Part of a small language model's weights: 6 heads of 64 (3 for keys and values).
MLP neurons of a small language model. Each row is named by its layer, matrix (gate and up: input weights) and neuron, and shows model dimensions 176-239. Each number is 50 + 10 x the weight over its row's rms, rounded and kept within 0 to 99. A neuron's up and down rows have the sign that makes its largest values positive.
Before each neuron's rows, "fires in" lists the words (lower case) most often at its 100 highest values on Wikipedia text that the model never trained on; "fires on" lists the tokens most often at its 100 highest values on Wikipedia text that the model never trained on.

fires in: "south", "north", "east", "west", "northcote"
fires on: " North", " South", " west", " south", " east", "orth"
L8.gate701:71 49 34 52 44 64 61 44 52 39 57 39 42 71 57 49 54 50 63 48 44 53 46 29 53 55 54 64 62 57 39 54 60 53 54 60 45 61 60 56 57 59 61 60 39 61 40 50 67 49 54 60 52 46 36 54 38 44 46 58 68 61 50 35
L8.up701:51 47 34 41 45 50 53 44 41 62 43 54 38 58 57 68 39 31 59 52 51 51 50 43 58 56 65 61 54 55 52 65 49 26 37 52 55 57 61 53 41 61 56 59 41 46 56 49 75 62 43 41 46 53 44 41 52 46 37 64 47 48 58 54

fires in: "at", "of", "with", "attend", "attended", "joined"
fires on: " at", " of", " with", " attend", " attended", " joined"
L9.gate390:47 46 46 54 34 63 69 36 45 59 31 37 53 52 54 47 37 38 50 61 35 50 41 55 63 45 66 59 53 39 46 57 43 51 52 64 40 42 41 48 37 42 62 53 51 65 46 39 69 52 60 58 48 52 59 49 49 45 68 54 60 46 57 43
L9.up390:57 52 38 37 59 61 49 47 28 48 52 59 59 43 61 58 54 47 34 53 22 59 54 48 40 36 47 57 50 28 48 55 28 48 52 45 23 65 55 57 45 58 30 46 64 75 56 52 53 68 55 45 45 56 51 42 45 45 39 58 49 52 65 22

fires in: "0", "2", "1", "over", "then"
fires on: "0", "2", "1", " over", " then"
L4.gate589:41 71 42 61 32 43 45 45 55 46 33 73 27 56 49 36 46 71 39 62 45 70 49 36 64 50 57 52 64 60 52 32 47 60 59 46 47 40 69 30 38 69 59 48 44 35 45 24 54 58 52 55 38 32 41 51 50 48 47 46 30 44 36 52
L4.up589:54 55 50 57 43 67 52 39 45 45 58 65 60 60 48 49 69 57 44 31 57 48 48 39 55 51 44 38 49 52 53 40 43 46 44 58 52 67 53 52 55 56 51 38 34 64 57 38 51 62 46 54 42 56 55 45 56 48 47 53 42 58 60 54

fires in: "6", "7", "8", "2", "3"
fires on: "6", "2", "7", "3", "8", "5"
L4.gate492:50 36 44 52 51 56 46 46 55 38 59 37 47 53 66 29 65 58 43 47 59 59 40 59 51 56 36 59 42 52 53 39 37 50 32 55 45 65 47 57 44 56 51 46 52 42 35 49 51 53 39 53 45 55 49 40 51 39 55 34 50 61 64 50
L4.up492:37 49 49 58 51 48 35 61 41 43 49 48 55 57 62 29 54 44 21 50 47 80 49 57 49 47 50 59 56 31 42 55 41 55 66 47 58 45 51 70 46 62 65 44 68 50 52 35 62 51 48 49 48 58 52 52 54 44 55 48 61 53 44 61

fires in: "are", "is", "be", "being"
fires on: " are", " is", " be", " being"
L9.gate1:40 29 59 45 46 50 61 64 58 57 47 39 39 44 47 25 48 48 61 57 64 28 57 45 52 34 50 66 55 31 53 47 39 67 41 46 51 43 50 48 59 48 53 38 40 75 53 52 47 59 51 38 52 40 57 50 27 70 57 42 54 57 20 69
L9.up1:59 54 38 65 55 31 41 36 48 53 42 75 36 40 53 51 43 66 49 21 45 51 53 58 42 60 43 66 55 56 46 47 48 58 43 34 58 41 38 38 52 52 54 52 46 40 34 45 42 64 63 64 51 48 31 42 50 66 60 53 57 47 52 58

fires in: "would", "may", "could", "will", "might"
fires on: " would", " may", " could", " will", " might"
L2.gate706:41 51 52 51 46 47 56 61 39 48 38 67 40 56 38 48 67 68 54 61 53 47 70 65 50 64 43 58 38 47 55 35 47 40 33 62 34 52 63 32 57 53 53 41 32 49 45 47 36 51 47 54 46 49 49 53 50 48 44 59 38 40 49 53
L2.up706:45 44 60 44 55 51 51 59 40 45 25 66 33 53 28 59 71 52 34 50 62 40 63 62 40 56 39 69 36 52 40 29 42 49 45 65 50 54 57 42 47 47 42 40 36 48 42 47 45 51 61 52 41 50 44 50 58 62 57 66 38 55 56 51

fires in: "0", "1", "2"
fires on: "0", "1", "2"
L6.gate253:48 43 58 45 45 61 74 43 54 50 42 33 51 53 58 47 45 52 49 43 48 53 46 41 72 63 51 55 36 58 56 35 67 64 56 50 40 61 44 57 36 49 46 43 48 52 50 48 52 44 43 62 39 50 58 38 45 50 39 42 64 41 37 40
L6.up253:61 65 70 52 53 45 53 45 43 65 48 77 73 35 58 46 25 58 42 52 53 59 54 63 48 56 55 60 66 62 51 62 62 48 37 53 48 29 51 42 51 45 57 62 64 56 65 54 40 74 34 56 52 56 39 38 49 47 59 48 55 64 44 48

fires in: "an", "unanimous"
fires on: " an", " An", "an", "An"
L9.gate375:62 43 45 55 46 48 47 62 54 46 50 52 31 46 50 68 41 41 53 42 55 48 42 47 50 55 52 58 52 60 46 48 48 35 52 55 52 57 63 42 58 56 56 56 52 39 56 32 59 57 76 41 55 63 25 42 55 26 46 56 50 39 46 47
L9.up375:51 43 41 62 44 51 46 60 37 48 59 50 48 42 47 51 57 56 61 51 54 36 27 47 45 64 43 47 46 35 52 56 33 39 29 46 36 44 59 57 45 57 55 54 37 45 64 61 33 47 60 28 51 38 41 52 41 32 47 42 53 24 26 36

fires in: "william", "james", "john", "samuel", "andrews"
fires on: " William", " James", " John", " Abd", " Samuel", " Andrew"
L2.gate168:38 45 45 55 42 46 46 45 28 54 61 51 65 44 53 39 65 54 63 64 58 49 43 50 49 58 44 54 56 63 57 54 43 34 40 49 48 59 57 42 36 44 56 53 40 49 48 43 29 59 67 43 64 54 33 38 67 50 53 45 58 52 51 53
L2.up168:41 47 56 53 42 32 47 56 47 69 58 44 69 44 58 47 62 40 53 52 55 39 45 48 43 50 46 52 54 60 51 45 47 19 30 46 52 48 39 46 32 46 45 60 52 52 60 50 36 44 59 48 72 57 36 35 76 60 63 54 62 56 52 67

fires in: "no", "2", "1", "3"
fires on: " No", "2", "1", "3"
L4.gate61:61 65 43 62 47 43 43 52 39 35 56 46 50 53 25 18 37 42 34 51 55 71 46 67 67 60 59 47 54 57 40 66 40 62 41 51 72 49 68 37 39 48 56 29 59 29 60 60 38 52 46 40 63 37 47 73 54 53 49 41 59 72 39 43
L4.up61:37 54 42 52 53 48 41 50 55 16 49 50 50 53 51 44 37 24 45 64 52 64 48 56 61 30 53 48 56 40 52 57 49 47 62 42 49 39 59 29 35 46 69 51 41 54 54 52 55 48 46 41 65 69 62 43 49 57 59 40 43 47 52 43

fires in: "s", "located", "mi", "miles", "w", "ft"
fires on: ".S", " located", " mi", " miles", "°W", " ft"
L2.gate804:45 39 45 50 48 78 21 38 45 45 39 33 50 56 38 45 49 50 48 64 63 42 55 50 53 45 46 60 56 34 32 45 59 41 62 58 45 52 46 44 43 55 33 46 66 34 45 57 53 65 48 52 59 57 48 52 31 63 55 50 53 43 34 54
L2.up804:46 77 61 44 55 45 43 43 55 62 74 61 49 54 41 50 46 50 63 35 54 46 48 49 49 62 44 35 48 57 39 52 61 37 38 36 51 67 53 43 60 56 55 37 55 33 54 65 37 41 51 57 45 38 29 47 56 57 58 50 41 64 37 60

fires in: "2", "1", "n"
fires on: "2", "1", " inter", " Inter", "″N"
L4.gate175:40 39 48 48 38 44 55 32 44 59 38 57 62 59 61 46 54 66 44 66 63 63 53 36 70 51 48 63 44 62 62 41 52 60 52 35 39 47 48 46 50 68 47 60 52 47 60 51 54 58 46 42 38 36 56 69 34 60 51 47 48 37 40 46
L4.up175:48 48 52 49 57 60 44 34 30 71 64 49 50 50 59 44 67 65 52 47 81 66 64 33 47 46 67 56 46 68 43 52 49 43 39 49 55 54 56 54 57 46 43 46 52 40 57 42 42 71 50 46 49 42 49 67 56 53 58 42 62 52 49 51

fires in: "no", "heidrek"
fires on: " No", " He", " Win"
L4.gate534:49 44 50 61 65 41 51 37 42 52 53 50 43 73 46 28 51 50 48 47 48 55 48 40 58 71 45 64 53 58 55 58 23 45 33 52 50 41 53 37 46 61 44 47 57 32 33 53 40 49 47 61 51 55 54 51 47 48 59 74 29 51 50 56
L4.up534:33 47 59 45 51 44 56 46 31 54 54 50 56 61 42 44 48 54 50 60 43 55 65 48 49 52 53 51 36 45 26 48 56 44 42 49 63 58 52 51 60 54 37 46 50 37 52 66 53 29 44 47 59 43 50 40 55 70 59 44 53 54 50 62

fires in: "the", "hezbollah", "heidrek"
fires on: " The", " He", "The"
L4.gate233:29 61 47 48 48 64 57 63 46 44 42 51 57 58 34 21 50 39 43 43 62 53 16 53 53 67 64 46 67 54 56 40 43 45 46 37 54 59 61 32 43 43 55 54 61 48 54 56 54 46 60 59 39 54 43 41 57 66 37 61 41 41 47 45
L4.up233:40 61 50 71 45 63 38 47 43 62 45 81 39 66 41 53 40 58 27 46 54 50 45 24 61 58 56 50 41 54 54 37 49 31 41 37 50 71 49 54 56 51 48 46 64 40 57 41 56 51 37 51 56 30 55 65 58 67 54 50 38 50 44 64

fires in: "first", "were", "be", "was", "initially", "originally"
fires on: " first", " were", " be", " was", " initially", " First"
L9.gate647:53 53 40 53 51 40 66 47 35 52 50 44 40 63 64 41 46 56 69 34 42 40 48 69 29 65 51 50 44 68 42 40 30 54 57 36 62 44 36 57 44 51 69 41 36 42 59 35 53 59 46 51 57 49 61 38 61 41 31 52 56 43 52 50
L9.up647:39 44 48 43 59 49 76 50 44 40 40 44 38 41 49 42 59 42 50 64 40 56 42 68 51 46 39 51 57 52 67 45 44 52 51 61 28 51 63 59 62 44 53 34 65 40 31 36 59 52 36 36 47 50 47 45 38 39 58 34 52 53 47 52

fires in: "gotha", "however", "though", "although"
fires on: "oth", " However", " though", " although", "24"
L4.gate791:57 55 53 62 54 44 39 57 48 26 47 40 45 40 41 57 39 63 60 60 52 39 66 54 45 49 68 62 54 42 37 55 35 52 61 34 40 51 59 37 48 40 50 52 59 56 61 46 56 52 61 58 51 50 49 65 33 48 42 35 38 39 53 31
L4.up791:48 53 59 58 58 55 61 57 40 60 54 52 49 48 43 48 43 38 46 56 52 43 54 50 64 70 60 67 45 30 70 58 54 33 42 51 34 52 51 36 39 36 48 53 40 65 56 45 25 48 43 77 39 65 44 63 50 57 70 60 39 33 38 48

fires in: "0", "1", "2", "4"
fires on: "0", "1", "2", "4"
L3.gate494:36 45 39 57 52 55 50 36 58 47 37 45 53 50 60 61 38 54 42 52 65 50 24 47 58 49 44 55 67 58 47 55 56 62 38 49 47 51 69 50 49 57 49 35 41 64 40 49 57 53 59 48 35 45 75 46 46 33 42 59 50 55 56 54
L3.up494:55 44 44 38 45 52 54 51 57 60 50 57 41 57 44 37 60 41 49 42 39 52 42 52 47 35 66 57 48 38 59 33 55 89 48 60 54 53 38 41 40 49 38 61 46 54 72 49 62 23 48 54 38 52 63 63 66 74 46 21 37 37 59 48

fires in: "years", "months", "decades", "rimbaud", "suzuki", "minarets"
fires on: " years", "uz", " months", " min"
L2.gate393:37 41 51 55 56 49 49 69 55 47 58 38 43 47 44 39 66 56 50 39 61 44 56 50 46 59 55 31 32 52 46 46 47 34 18 57 48 35 44 49 50 43 54 52 56 45 60 41 30 69 42 60 43 60 46 55 67 60 42 65 39 37 65 50
L2.up393:41 59 58 53 57 58 41 53 31 54 53 52 32 66 56 26 56 74 43 49 58 56 55 54 30 64 57 55 49 47 57 50 44 47 48 72 49 49 63 53 48 42 50 44 74 50 68 49 49 48 33 46 53 40 53 57 60 59 48 52 61 61 66 62

fires in: "that", "same", "united"
fires on: " that", " same", " United", " That"
L9.gate638:50 45 66 53 45 49 54 39 57 33 48 48 54 75 33 51 44 39 52 58 48 31 38 54 59 61 48 53 48 50 45 68 44 64 37 63 67 61 43 23 57 61 43 34 43 43 40 41 70 38 61 40 46 59 45 61 40 51 31 51 69 58 47 62
L9.up638:48 56 61 39 57 36 34 51 59 46 60 40 56 60 40 54 64 44 54 40 54 49 53 33 62 37 26 35 39 59 65 56 49 57 35 61 41 34 53 51 63 59 48 36 52 49 51 47 70 51 59 39 62 60 47 63 69 49 38 77 43 42 68 40

fires in: "at", "to", "of", "near", "passed", "served"
fires on: " at", " to", " of", " near", " passed", " served"
L6.gate124:53 31 48 39 36 51 61 65 49 42 30 53 41 45 46 43 51 58 41 74 46 38 55 64 57 43 73 37 64 49 52 39 56 57 55 52 63 59 44 41 58 54 53 50 39 64 52 40 41 60 36 42 47 47 48 44 55 48 38 57 47 56 57 45
L6.up124:41 57 47 39 54 42 63 62 29 48 45 36 22 53 50 63 63 48 33 73 46 57 32 44 49 48 58 47 60 42 67 52 65 53 52 46 42 43 49 27 49 43 51 48 58 52 54 48 37 68 49 39 42 41 46 59 54 58 40 59 46 72 51 44

fires in: "bronze", "white", "warped", "silver", "jump", "62"
fires on: " White", "ped", " silver", " Bronze", " bronze", " jump"
L2.gate175:46 56 55 37 48 42 68 50 46 45 57 38 49 49 47 51 58 34 48 53 42 57 53 71 40 52 34 54 59 69 54 46 40 52 53 53 49 42 45 38 41 42 53 59 34 58 52 61 63 41 47 62 41 57 59 28 48 44 56 59 37 34 59 54
L2.up175:53 56 56 22 53 45 49 64 49 52 56 53 60 44 55 46 54 32 45 68 38 52 59 57 46 40 38 48 51 57 57 45 42 63 55 51 47 30 31 55 52 37 62 74 50 66 68 59 44 43 53 48 56 64 50 45 46 70 61 59 41 53 65 67

fires in: "began", "continued", "came", "continues", "started"
fires on: " began", " continued", " came", " continues", " started"
L3.gate156:54 54 33 51 57 50 47 39 38 50 20 45 35 53 30 54 56 56 48 45 44 48 39 39 50 39 72 73 61 49 62 52 38 50 47 65 53 46 45 47 50 39 48 31 55 37 34 40 74 52 53 45 70 57 44 53 47 60 39 40 52 66 66 53
L3.up156:41 46 52 59 44 41 54 51 36 47 32 55 47 52 59 48 47 54 62 46 43 60 53 41 47 48 73 58 65 56 51 44 43 49 35 46 55 67 45 39 54 60 56 59 37 54 63 45 56 49 39 51 67 49 49 69 51 67 33 36 63 47 53 62

fires in: "that", "may", "length", "would", "language"
fires on: " that", " may", "om", " length", " would", " language"
L2.gate846:44 39 48 45 54 55 51 48 69 49 40 53 29 55 51 61 49 52 66 52 55 42 51 81 36 56 48 51 66 44 25 38 60 57 63 41 48 47 45 44 51 62 49 66 42 54 45 58 51 21 50 48 66 65 54 59 56 61 56 48 51 67 43 49
L2.up846:32 42 60 67 63 37 65 42 54 52 55 56 52 42 54 67 44 52 62 70 45 55 55 57 51 83 53 66 49 38 40 34 68 49 41 57 44 64 50 47 59 42 51 48 49 40 39 45 52 62 36 47 47 54 61 63 46 49 38 53 42 56 47 64

fires in: "years", "days", "months", "month", "week", "hours"
fires on: " years", " days", " week", " months", " month", " hours"
L2.gate367:57 62 61 65 60 72 39 38 52 52 36 47 42 51 63 43 53 69 61 30 62 52 42 51 39 60 47 51 61 40 37 47 63 37 44 43 43 57 32 53 64 38 58 35 41 52 36 59 37 47 40 52 56 48 50 64 42 52 62 41 40 57 45 58
L2.up367:52 60 56 54 47 68 44 58 23 53 51 48 37 56 59 32 48 60 54 57 54 55 53 47 55 67 53 64 52 53 46 51 33 34 40 42 37 45 52 59 68 52 50 43 61 41 49 42 20 44 40 36 69 52 68 57 30 60 68 38 59 42 41 64

fires in: "at", "william", "john", "george"
fires on: " at", " William", "at", " John", " At"
L6.gate71:49 47 62 30 34 64 65 38 37 51 57 38 38 52 47 38 57 43 46 56 64 42 46 54 59 42 44 77 57 61 46 40 62 42 45 38 44 48 59 48 45 54 61 34 50 44 46 56 55 43 53 50 31 49 43 58 63 57 49 53 42 69 48 58
L6.up71:41 67 62 44 39 64 39 51 48 43 68 46 51 49 67 40 44 50 45 64 53 59 46 66 57 44 66 63 60 57 53 44 52 33 54 44 48 60 41 43 22 53 64 37 50 54 55 47 39 43 64 53 70 62 46 64 72 48 70 54 53 55 49 57

fires in: "silver", "black", "red", "blue", "bronze", "green"
fires on: " Red", " Green", " Silver", " black", " silver", " Bronze"
L2.gate42:38 50 61 39 47 42 71 50 31 50 62 48 44 62 67 48 50 39 67 58 51 35 76 59 47 41 35 51 53 70 61 41 37 45 43 60 65 61 45 40 29 49 41 46 47 40 48 54 35 56 57 46 51 61 65 51 52 54 33 56 40 55 39 27
L2.up42:30 48 58 47 54 55 59 62 37 43 74 58 47 51 63 37 46 62 53 60 53 56 70 49 62 51 46 54 55 58 65 36 38 73 45 59 65 28 54 55 28 37 56 42 53 38 67 74 30 59 59 50 64 58 64 50 44 47 59 56 54 41 55 56

fires in: "0", "varepsilon", "80"
fires on: "0", "v", "he", "at", "80"
L4.gate234:38 48 43 47 62 37 52 50 50 64 48 69 38 49 59 66 48 59 64 34 49 70 56 57 36 40 39 32 66 40 42 40 59 45 46 52 53 61 51 39 48 58 37 50 32 63 34 66 32 42 48 44 60 54 53 44 57 46 46 50 52 36 40 44
L4.up234:48 46 47 50 35 55 56 54 65 66 41 61 42 33 62 46 32 49 39 38 42 47 49 45 54 29 45 48 51 65 48 54 54 50 70 53 52 66 47 44 53 42 58 49 43 53 40 31 72 40 64 48 48 37 68 24 50 49 52 53 30 59 46 34

fires in: "as", "be", "was", "for", "being"
fires on: " as", " be", " was", " for", " un", " being"
L9.gate598:61 44 48 67 58 61 65 38 55 45 43 50 49 58 49 35 64 44 49 51 61 53 40 46 38 47 48 63 65 44 53 60 47 44 54 43 39 29 69 42 54 42 44 35 43 64 70 54 54 71 56 55 42 33 54 38 40 59 38 52 52 51 39 62
L9.up598:53 48 47 52 50 60 58 51 61 43 64 52 57 52 64 54 45 58 51 35 52 55 52 50 38 33 37 56 43 43 54 49 66 48 57 58 51 32 47 38 42 44 59 51 55 57 52 62 51 42 56 26 50 42 50 33 35 59 50 24 61 70 48 58

fires in: "london", "council", "board", "society", "community", "parliament"
fires on: " London", " Council", " Board", " Society", " community"
L2.gate309:53 39 48 42 40 73 72 49 20 51 43 47 56 41 63 49 48 38 45 55 30 51 43 52 47 45 60 47 39 55 45 60 29 58 49 67 42 55 44 37 60 48 32 63 68 42 56 47 40 57 63 28 55 64 57 56 41 44 52 40 43 47 61 55
L2.up309:62 49 53 17 43 56 61 56 50 66 51 37 66 37 54 47 52 32 44 44 43 58 41 46 39 31 44 41 27 45 52 58 42 48 51 70 39 59 34 45 62 40 35 59 60 51 58 55 52 58 57 41 41 71 58 66 34 40 51 44 35 57 57 48

fires in: "by", "on", "their", "between", "s", "through"
fires on: " by", " on", " their", " between", " through", "'s"
L9.gate128:49 35 53 62 49 50 53 66 69 57 53 65 41 37 42 59 56 54 51 50 43 40 64 47 29 70 52 48 63 47 41 56 40 30 33 58 45 43 62 47 35 60 48 33 49 62 39 50 53 48 56 32 54 22 58 41 51 42 41 38 44 52 57 31
L9.up128:62 56 46 47 42 44 68 51 41 39 67 52 47 44 31 63 35 53 43 51 47 33 49 43 41 43 56 52 56 43 42 66 52 49 45 48 57 61 52 55 59 60 44 66 37 68 50 35 42 51 51 48 44 58 47 47 87 82 49 38 58 54 49 41

fires in: "of", "in", "at"
fires on: " of", " in", " at", "é", "ac"
L9.gate125:52 54 56 51 49 46 61 49 31 45 46 43 50 44 47 47 45 37 43 61 65 62 54 48 57 47 56 46 71 49 45 44 54 41 53 49 61 41 46 47 52 52 57 33 52 47 43 36 51 52 49 67 52 59 68 54 47 46 37 37 45 48 49 57
L9.up125:47 44 50 35 48 39 72 48 31 51 47 47 48 43 39 59 43 44 48 48 42 64 65 42 44 61 34 70 66 42 49 37 60 52 40 64 47 40 38 43 46 66 61 51 49 39 32 52 39 67 63 31 60 52 36 48 34 61 19 59 49 60 79 41

fires in: "began", "started", "effects", "episodes", "regions", "countries"
fires on: " began", " started", " effects", " episodes", "202", " regions"
L2.gate785:52 42 40 53 60 54 61 44 46 50 50 59 50 58 39 39 64 43 52 47 37 41 49 62 39 44 65 67 49 66 56 49 47 39 44 44 63 51 58 55 52 45 65 50 59 48 43 55 50 46 45 60 73 60 49 42 51 63 44 49 40 68 49 53
L2.up785:61 46 58 51 59 63 71 62 46 37 40 40 46 51 47 49 56 45 58 49 46 47 56 44 59 54 43 67 52 73 44 54 51 24 44 40 52 27 53 55 44 50 53 48 59 57 49 46 46 55 34 52 55 79 51 39 23 62 59 54 54 63 40 45

fires in: "of", "at", "born", "from"
fires on: " of", " at", " from", "born", " born"
L9.gate554:42 62 39 46 59 62 45 42 37 51 37 54 42 68 56 38 45 43 54 59 72 51 62 50 34 55 57 59 51 45 53 48 61 28 55 51 42 41 49 65 51 50 50 65 59 69 55 66 38 61 46 37 39 45 21 55 56 47 58 47 35 62 40 60
L9.up554:48 64 35 31 55 59 45 25 50 47 34 42 40 49 52 38 46 59 62 52 59 51 62 39 37 58 50 43 54 61 62 47 47 60 55 34 46 44 50 57 48 52 59 46 63 58 51 54 51 54 41 39 32 59 42 34 48 43 44 48 45 68 57 75

fires in: "both", "similar", "different", "these", "previous", "longer"
fires on: " both", " similar", " different", " these", " previous", " altern"
L2.gate831:30 36 60 53 54 42 59 75 54 47 42 48 53 58 44 54 44 51 66 47 41 44 62 53 42 50 33 37 43 54 48 56 52 39 34 26 47 40 46 52 45 47 53 49 52 49 46 43 51 56 67 50 42 41 58 52 45 53 41 40 60 47 60 58
L2.up831:28 37 63 57 49 57 38 70 44 35 43 44 53 60 37 42 53 29 59 55 47 42 54 53 61 53 27 62 56 82 43 38 46 60 52 38 48 49 43 33 36 52 64 48 48 54 44 45 48 52 63 50 45 42 66 57 38 49 32 55 60 39 41 52

fires in: "along", "off", "west", "south", "east", "north"
fires on: " along", " west", " off", " south", " east", " Off"
L2.gate248:70 45 33 60 50 47 47 45 35 44 51 40 49 48 40 69 39 38 38 51 51 71 43 32 47 61 38 67 46 72 34 61 52 33 45 66 28 41 56 61 49 41 56 51 41 47 55 43 61 79 47 54 56 45 47 44 57 55 13 51 33 44 58 48
L2.up248:69 23 32 51 49 36 54 51 36 46 48 35 39 64 42 65 47 40 56 46 49 56 60 55 49 49 50 64 49 58 37 57 54 51 39 52 46 50 61 50 40 47 55 43 42 41 42 47 46 63 51 55 63 54 63 45 51 47 26 41 64 56 63 32

fires in: "research", "based", "find", "ruling", "land", "found"
fires on: " research", " based", " find", " rul", " spec", " land"
L2.gate714:44 66 33 59 50 49 58 41 59 36 33 55 51 53 59 32 54 27 36 56 55 64 46 39 59 53 59 55 47 52 42 48 45 54 64 25 37 47 70 35 48 42 41 27 43 36 53 41 55 39 54 47 40 48 46 54 40 49 44 47 50 42 26 44
L2.up714:41 64 34 60 49 40 48 51 65 46 63 57 52 70 63 52 45 60 49 32 49 55 51 47 73 44 67 22 52 47 46 41 59 56 51 41 54 49 54 52 60 47 55 48 48 35 49 59 55 37 56 45 50 52 46 85 56 49 54 47 43 62 40 42

fires in: "km", "mi", "cm", "fighter", "miles", "carina"
fires on: " km", " mi", "ighter", " cm", " miles", "ina"
L2.gate869:50 57 63 61 55 63 39 44 51 32 36 56 54 55 56 51 48 35 48 48 45 51 61 53 64 50 48 59 57 45 57 63 49 51 49 66 40 42 40 33 49 55 75 51 63 53 47 53 69 39 38 55 60 48 60 59 39 69 55 65 42 35 31 47
L2.up869:51 30 56 66 55 52 42 45 30 73 66 59 60 65 41 39 46 57 56 58 63 57 60 57 61 60 35 54 51 74 44 64 54 33 30 60 50 65 45 48 37 53 49 67 54 40 44 35 54 46 47 42 56 64 50 45 60 58 52 58 52 44 46 55

fires in: "end", "began", "continued", "continues", "start"
fires on: " end", " began", " continued", " start", " continues"
L3.gate348:64 41 32 41 54 41 48 50 43 34 26 47 44 40 37 37 75 56 67 47 30 41 49 45 57 55 54 53 60 56 55 59 47 59 56 51 45 37 60 45 55 25 51 36 52 55 43 44 65 57 56 41 65 59 40 51 39 58 45 66 49 54 47 46
L3.up348:37 55 51 60 59 67 62 66 51 48 45 44 47 64 50 41 37 52 55 43 54 64 51 38 56 36 54 55 64 28 67 53 68 58 42 33 37 47 65 50 59 62 62 35 60 48 42 57 62 37 37 62 71 36 64 52 40 55 45 71 60 45 57 48

fires in: "season", "2", "age", "stars", "date"
fires on: "2", " season", " age", " stars", "oa", " date"
L3.gate24:27 60 62 63 46 28 59 38 54 62 53 59 42 48 57 42 59 70 41 55 60 49 54 34 36 65 51 68 56 60 53 61 64 35 37 42 23 44 59 55 62 48 52 69 37 44 49 38 27 46 45 52 51 53 57 42 54 45 47 35 62 55 63 51
L3.up24:28 65 61 47 53 40 56 37 40 55 42 57 53 36 70 64 49 80 33 42 55 60 27 48 30 57 65 45 53 34 37 52 77 31 44 37 49 56 50 46 67 55 46 57 52 50 49 67 37 48 47 60 48 52 55 36 56 36 47 50 47 57 57 56

fires in: "in", "of", "from", "began", "to", "with"
fires on: " in", " of", " from", " began", " to", " with"
L9.gate60:55 35 42 51 52 42 59 48 61 44 56 60 58 65 54 62 47 55 57 65 31 47 54 50 65 43 54 48 51 40 31 67 41 44 56 67 46 48 62 44 68 51 36 49 34 50 43 35 44 72 40 39 34 55 50 50 54 42 44 59 51 52 49 52
L9.up60:51 37 42 45 61 64 38 62 39 34 60 46 64 53 50 58 64 64 60 53 47 47 34 55 59 51 41 48 74 52 41 59 44 56 39 39 58 49 61 56 67 46 35 53 53 56 38 37 42 54 58 45 46 27 65 54 65 59 55 47 41 41 37 65